python train.py --n_head=5 --n_kv_head=5 --attn_scale=0.177 --bias="none" --parallel_block=true --init_std_qkv=0.0371 --init_std_o=0.0 --optimizer="muon_variant" --lr_head=0.00579 --schedule="wsd" --decay_fraction=0.744 --final_lr_fraction=0.0 --doc_mask=true --steps=8350
MLP neurons of a small language model. Each row is named by its layer, matrix (down: output weights) and neuron, and shows model dimensions 0-95. Each number is 50 + 12 x the weight over its row's rms, rounded and kept within 0 to 99. A neuron's up and down rows have the sign that makes its largest values positive.
Before each neuron's rows, "fires before" lists the tokens most often just after its 100 highest values on Wikipedia text that the model never trained on.

fires before: "==", "In", "The", "===", "|", "A"
L3.down160:51 55 44 41 69 45 54 57 59 62 51 51 44 67 50 62 56 37 43 59 63 43 68 65 44 64 46 62 48 35 55 43 46 62 41 63 42 65 62 34 48 34 69 57 45 29 58 38 34 35 33 46 52 45 64 54 60 54 61 63 28 44 48 42 56 33 52 35 53 41 54 41 33 52 49 73 37 49 60 50 45 35 61 62 63 52 48 43 34 42 44 49 57 26 48 57

fires before: "ed", "ing", "-", "ter", " in", "s"
L10.down87:44 66 28 42 63 55 41 52 63 41 76 57 49 49 52 52 66 65 28 55 46 54 57 35 30 63 42 39 56 30 48 51 46 72 60 44 55 54 53 69 56 63 38 51 41 67 49 23 49 45 51 67 64 26 50 49 43 49 56 40 60 61 50 39 76 48 72 51 49 40 31 37 56 36 64 44 64 33 40 47 52 62 41 51 53 70 53 47 68 47 62 68 66 60 66 62

fires before: "oup", "ain", "ad", "and", "ound", "uc"
L6.down329:49 51 49 44 65 64 45 50 40 50 55 48 60 48 58 44 57 43 42 49 57 51 52 35 43 43 74 56 39 47 41 76 41 32 46 57 42 34 33 52 50 57 49 59 65 47 50 44 39 59 57 52 56 52 51 57 71 55 26 46 52 42 49 47 44 57 58 39 36 53 38 36 43 48 55 57 68 90 66 60 72 54 50 38 78 49 32 48 78 43 58 34 77 70 47 51

fires before: "ed", " |", "ing", "at", "ar"
L10.down242:42 25 57 44 78 41 54 51 56 66 51 42 33 60 47 52 55 25 40 71 39 73 29 55 45 44 53 36 67 48 58 75 29 38 49 41 62 58 44 28 67 58 50 51 56 51 64 40 48 54 42 59 41 47 61 58 62 51 37 46 54 61 51 45 60 45 49 41 55 51 51 55 42 38 54 62 34 74 54 53 60 60 63 47 42 37 58 52 60 30 39 70 41 62 42 82

fires before: "oup", "ad", "ound", "ant", "and", "am"
L4.down338:57 64 43 60 39 61 46 49 43 49 46 59 44 49 61 28 50 49 65 52 53 56 24 54 40 51 61 49 44 45 51 38 35 47 59 72 42 59 44 41 51 55 53 39 66 65 68 56 23 57 63 64 43 61 47 55 61 40 28 68 57 36 46 63 34 55 51 69 63 51 49 48 43 49 68 61 54 60 57 66 59 62 54 30 67 65 55 57 44 37 50 58 49 62 54 50

fires before: "t", "ted", "ts", "g", "c", "ce"
L10.down265:47 55 50 65 56 63 55 62 49 53 47 44 57 60 47 74 35 36 23 52 51 47 35 46 53 53 60 32 49 68 72 38 41 59 69 67 65 55 56 42 50 59 44 55 59 78 28 60 74 36 43 65 57 41 62 73 48 51 61 48 48 32 57 52 55 30 52 52 43 37 42 55 82 42 44 43 37 39 42 55 45 37 49 46 70 35 35 52 41 48 63 51 69 58 29 52

fires before: "|", "The", "A", "-", "===", "S"
L4.down7:58 54 40 47 51 49 43 83 64 54 67 19 52 57 55 30 37 41 37 57 48 59 48 57 60 33 74 61 73 54 44 59 48 61 86 44 55 37 42 62 53 66 52 56 60 64 50 54 38 48 43 46 38 61 47 49 37 53 43 54 56 51 44 44 59 40 51 39 29 41 33 48 32 31 28 52 51 40 33 58 34 64 39 45 63 31 34 38 64 41 40 49 34 39 62 58

fires before: "ing", "ed", "es", "t", "er"
L6.down71:41 45 53 56 70 67 43 61 21 64 51 63 61 58 41 49 49 56 52 40 52 67 57 27 38 54 42 66 45 53 53 60 42 50 42 46 43 57 30 36 65 37 73 34 56 52 34 53 49 73 39 63 53 40 34 48 57 57 51 55 60 68 39 55 55 51 78 40 64 46 31 57 47 39 66 26 46 67 52 53 35 46 59 62 49 65 46 27 47 44 51 61 48 61 54 45

fires before: "al", "ident", "th", "ad", "ition", " |"
L10.down409:56 46 68 36 38 45 46 68 38 68 36 48 47 62 52 41 27 27 30 53 17 67 41 51 38 51 53 51 81 63 45 72 53 47 76 58 52 46 63 55 33 46 48 42 50 45 35 48 63 48 48 55 41 58 44 58 50 56 61 71 68 63 34 55 34 57 44 51 51 39 66 59 48 53 39 62 38 68 51 48 63 43 47 37 69 50 40 54 38 51 52 36 46 56 52 48

fires before: " |", ",", " (", "–", "."
L2.down285:58 48 59 38 56 51 47 54 29 39 49 54 41 64 50 54 29 61 62 44 32 49 35 72 51 61 63 40 44 66 39 55 39 58 64 48 36 51 23 49 52 46 49 48 58 54 59 54 49 39 46 73 45 58 50 81 30 66 22 51 52 61 33 51 38 49 58 62 34 44 72 37 49 50 36 43 43 37 51 52 64 56 46 51 67 41 44 28 57 55 73 22 50 38 60 63

fires before: "==", "In", "===", "H", "-"
L3.down123:48 61 38 54 58 77 27 54 46 62 52 27 58 49 60 60 46 65 52 49 49 48 57 53 41 58 32 53 51 26 51 55 65 31 63 30 39 56 53 55 43 22 80 46 57 36 46 46 40 33 48 42 62 48 87 53 53 47 27 28 46 32 51 50 40 35 40 56 60 46 58 54 39 59 67 64 60 36 42 45 37 66 50 50 56 70 53 66 49 21 46 54 37 58 55 39

fires before: "ear", "l", "oin", "ro", "od"
L2.down32:54 39 59 64 44 33 38 56 40 58 51 49 43 22 53 41 38 38 70 37 65 62 45 52 52 39 43 49 45 76 31 58 42 38 56 39 32 21 49 70 35 44 50 39 36 49 54 60 53 53 17 51 58 63 41 47 21 51 44 59 61 29 40 73 63 60 58 58 48 41 55 55 43 38 72 48 47 44 71 54 61 57 65 55 55 66 51 63 47 63 40 37 38 35 48 59

fires before: " |", " ", " |\n"
L2.down167:30 59 52 34 32 54 40 51 47 43 65 55 37 37 56 42 50 38 42 60 24 56 22 70 57 65 52 48 79 57 67 59 59 51 59 53 57 50 35 44 62 51 62 55 57 50 81 31 41 59 52 42 19 49 53 68 54 56 58 47 44 42 57 49 43 54 55 39 57 38 49 63 53 32 48 24 37 64 64 49 41 65 48 57 50 45 60 44 37 51 68 42 32 47 54 54

fires before: "|", "|---|---|---|---"
L3.down368:70 37 47 54 49 68 44 47 50 49 27 29 55 32 52 62 49 33 37 52 63 44 62 42 51 59 37 43 26 52 53 46 37 39 50 60 52 39 36 36 37 21 55 55 53 32 39 51 68 29 48 38 71 28 55 47 69 41 65 51 66 49 53 55 51 52 46 43 67 65 56 44 30 57 54 73 50 60 60 63 55 58 56 46 36 41 53 59 53 71 30 52 64 59 47 28

fires before: "-", "|", "The"
L3.down298:55 51 39 45 43 57 49 58 40 49 31 60 39 51 51 51 38 15 67 35 49 35 50 56 35 51 37 57 63 54 33 38 43 73 73 52 51 43 76 43 36 64 66 54 38 49 33 49 23 48 36 50 59 56 61 68 64 52 62 60 50 57 41 38 48 56 52 41 38 49 56 60 48 35 54 59 59 67 45 62 23 55 47 38 80 40 41 54 76 59 44 44 60 35 43 58

fires before: "|", "===", "=", "-", "==", "C"
L3.down15:59 67 41 65 35 55 36 64 53 36 49 16 52 42 47 44 39 40 64 54 52 50 51 50 65 49 44 60 47 46 66 35 62 51 54 55 66 58 50 55 22 57 45 72 35 38 50 35 47 64 61 53 56 52 46 48 50 55 23 27 50 68 42 53 51 39 67 40 27 35 50 53 44 31 69 47 37 43 71 60 44 37 47 41 54 35 53 29 67 52 39 47 63 33 24 61

fires before: "ear", "oin", "ers", "ly", "l", "ro"
L4.down389:44 50 63 27 27 51 42 56 41 51 33 62 23 36 61 35 39 48 65 43 42 27 37 60 43 42 78 49 36 36 54 54 36 38 66 43 64 42 42 60 56 43 48 50 26 51 58 62 43 57 60 59 36 35 32 41 41 67 35 46 51 63 47 48 37 46 29 57 19 22 59 64 64 42 62 50 19 55 63 63 71 66 47 29 64 56 30 46 42 58 55 58 41 55 44 66

fires before: "==", "===", "In", "A", "H", "The"
L3.down152:35 71 48 56 28 56 47 66 38 46 58 74 34 43 61 60 55 60 61 42 61 43 54 61 56 70 58 26 63 62 68 33 49 54 48 43 37 64 53 61 51 42 70 54 51 41 53 63 50 35 58 41 39 79 61 45 55 26 40 43 54 37 50 27 39 49 35 44 56 53 48 59 50 44 55 51 46 42 31 70 56 59 59 52 59 53 44 55 41 42 41 78 67 74 43 32

fires before: "2", "4", "3", "able", ".", " |"
L11.down398:36 58 46 47 61 22 71 37 50 29 50 57 63 56 46 45 51 58 56 64 43 59 62 68 40 43 52 61 45 57 47 16 39 38 58 43 55 56 43 55 47 54 36 40 58 59 20 50 48 53 32 40 41 47 53 42 49 59 34 54 38 61 52 54 51 56 48 65 39 64 66 32 50 66 67 44 58 50 65 55 47 50 62 38 53 59 46 47 59 59 71 37 36 60 65 52

fires before: " ", ":", " E", " K", " B", " M"
L4.down381:51 52 60 34 21 65 34 38 50 45 60 74 26 44 59 51 42 40 60 50 38 60 65 48 49 66 53 35 28 38 60 46 56 45 54 48 64 43 38 40 53 50 66 58 59 54 57 44 31 56 59 72 52 57 59 53 40 49 46 67 35 17 34 48 40 28 64 37 50 52 48 46 48 36 50 58 43 54 46 40 56 64 40 45 60 60 48 16 58 52 52 82 43 58 46 45

fires before: "ut", "am", "io", "at", "od", "ed"
L11.down408:40 41 47 51 35 58 35 55 46 72 75 39 44 61 71 50 29 43 46 61 48 46 69 51 54 57 48 45 37 49 64 52 40 45 32 47 53 48 49 47 46 58 65 71 50 45 51 57 70 67 48 37 72 60 34 36 51 53 57 35 60 59 45 46 74 43 64 79 43 42 28 59 50 39 53 53 26 30 56 53 46 55 69 38 42 50 50 58 58 48 32 34 70 63 47 58

fires before: "ed", " on", "ance", "ing", "s", "anc"
L10.down119:52 60 59 28 68 58 30 63 16 58 64 68 35 46 38 46 73 79 54 43 51 53 73 60 54 51 64 69 66 44 57 25 33 54 44 42 40 52 51 56 41 71 33 67 40 56 46 60 23 36 42 45 49 32 41 44 58 57 51 36 58 55 57 57 58 54 63 51 57 45 38 62 42 52 63 37 42 53 53 40 48 48 49 27 50 50 58 45 42 57 47 56 43 46 49 59

fires before: "ess", "ent", "es", "e"
L11.down166:56 63 69 65 52 77 56 45 56 37 57 53 67 17 45 41 61 73 52 51 75 76 48 58 52 52 48 42 50 54 38 59 46 49 35 46 27 62 30 52 60 67 47 60 32 53 59 60 59 36 48 54 67 49 46 34 67 77 44 63 48 55 58 72 35 60 59 49 53 32 40 75 57 48 37 62 47 55 69 77 65 35 76 74 44 54 34 51 37 56 73 41 50 34 61 36

fires before: "e", "olog", "om", "es", "eral", "er"
L11.down365:46 62 50 47 44 48 60 43 76 68 63 60 59 79 70 33 40 35 58 64 62 34 58 39 36 57 52 44 60 69 43 40 79 40 33 50 43 55 37 58 76 60 58 43 49 48 43 55 53 56 40 35 77 49 48 50 48 55 48 59 58 55 37 47 42 56 49 66 43 53 19 62 40 39 47 77 39 49 52 73 56 25 62 52 51 51 55 40 50 52 58 42 56 55 58 51

fires before: "==", "===", "The", "W", " The"
L11.down359:58 66 40 60 45 56 00 43 44 47 60 69 49 53 65 48 47 54 39 52 54 57 38 52 62 44 60 55 34 46 54 32 49 77 62 38 47 46 43 49 59 69 60 49 58 60 49 45 46 48 42 78 59 23 64 46 45 34 39 41 56 28 46 57 49 30 48 59 35 51 50 40 39 48 66 23 65 42 43 50 63 57 45 56 50 56 62 51 47 53 36 74 58 52 55 43

fires before: "==", "===", "The", "O", "|"
L6.down286:54 55 58 41 46 60 46 53 85 55 17 60 25 44 60 64 50 51 36 49 46 46 39 74 49 61 49 57 26 44 42 20 51 66 62 45 60 49 39 31 36 41 42 67 60 61 42 42 23 53 31 58 79 42 56 55 48 46 38 51 60 62 50 66 42 41 58 54 48 57 52 61 32 38 57 64 59 55 57 62 60 51 61 59 58 52 40 57 52 55 37 60 45 47 52 50

fires before: " to", " on", "ing", " the", " by"
L11.down112:46 64 47 40 70 58 44 61 56 41 76 30 51 86 43 38 49 50 47 44 51 58 70 63 43 45 58 55 43 54 35 26 22 39 55 56 56 34 35 59 42 51 35 39 42 43 30 55 49 49 17 43 46 71 39 46 68 27 43 45 48 44 47 39 58 37 69 39 51 45 44 43 55 35 50 20 48 56 43 52 57 70 37 46 63 37 41 34 42 42 54 41 55 51 37 61

fires before: "==", "-", "In", "The", "|", "==="
L3.down182:34 50 37 43 34 63 55 60 36 36 52 54 42 38 42 75 34 61 54 25 68 43 57 79 62 71 46 33 48 46 62 13 62 32 77 57 51 46 42 34 44 32 73 45 53 58 40 43 42 42 34 43 57 67 69 44 63 40 46 45 40 45 38 32 45 46 40 67 52 47 42 56 46 58 79 63 64 68 40 56 58 62 62 60 66 59 41 53 62 46 42 66 55 51 59 38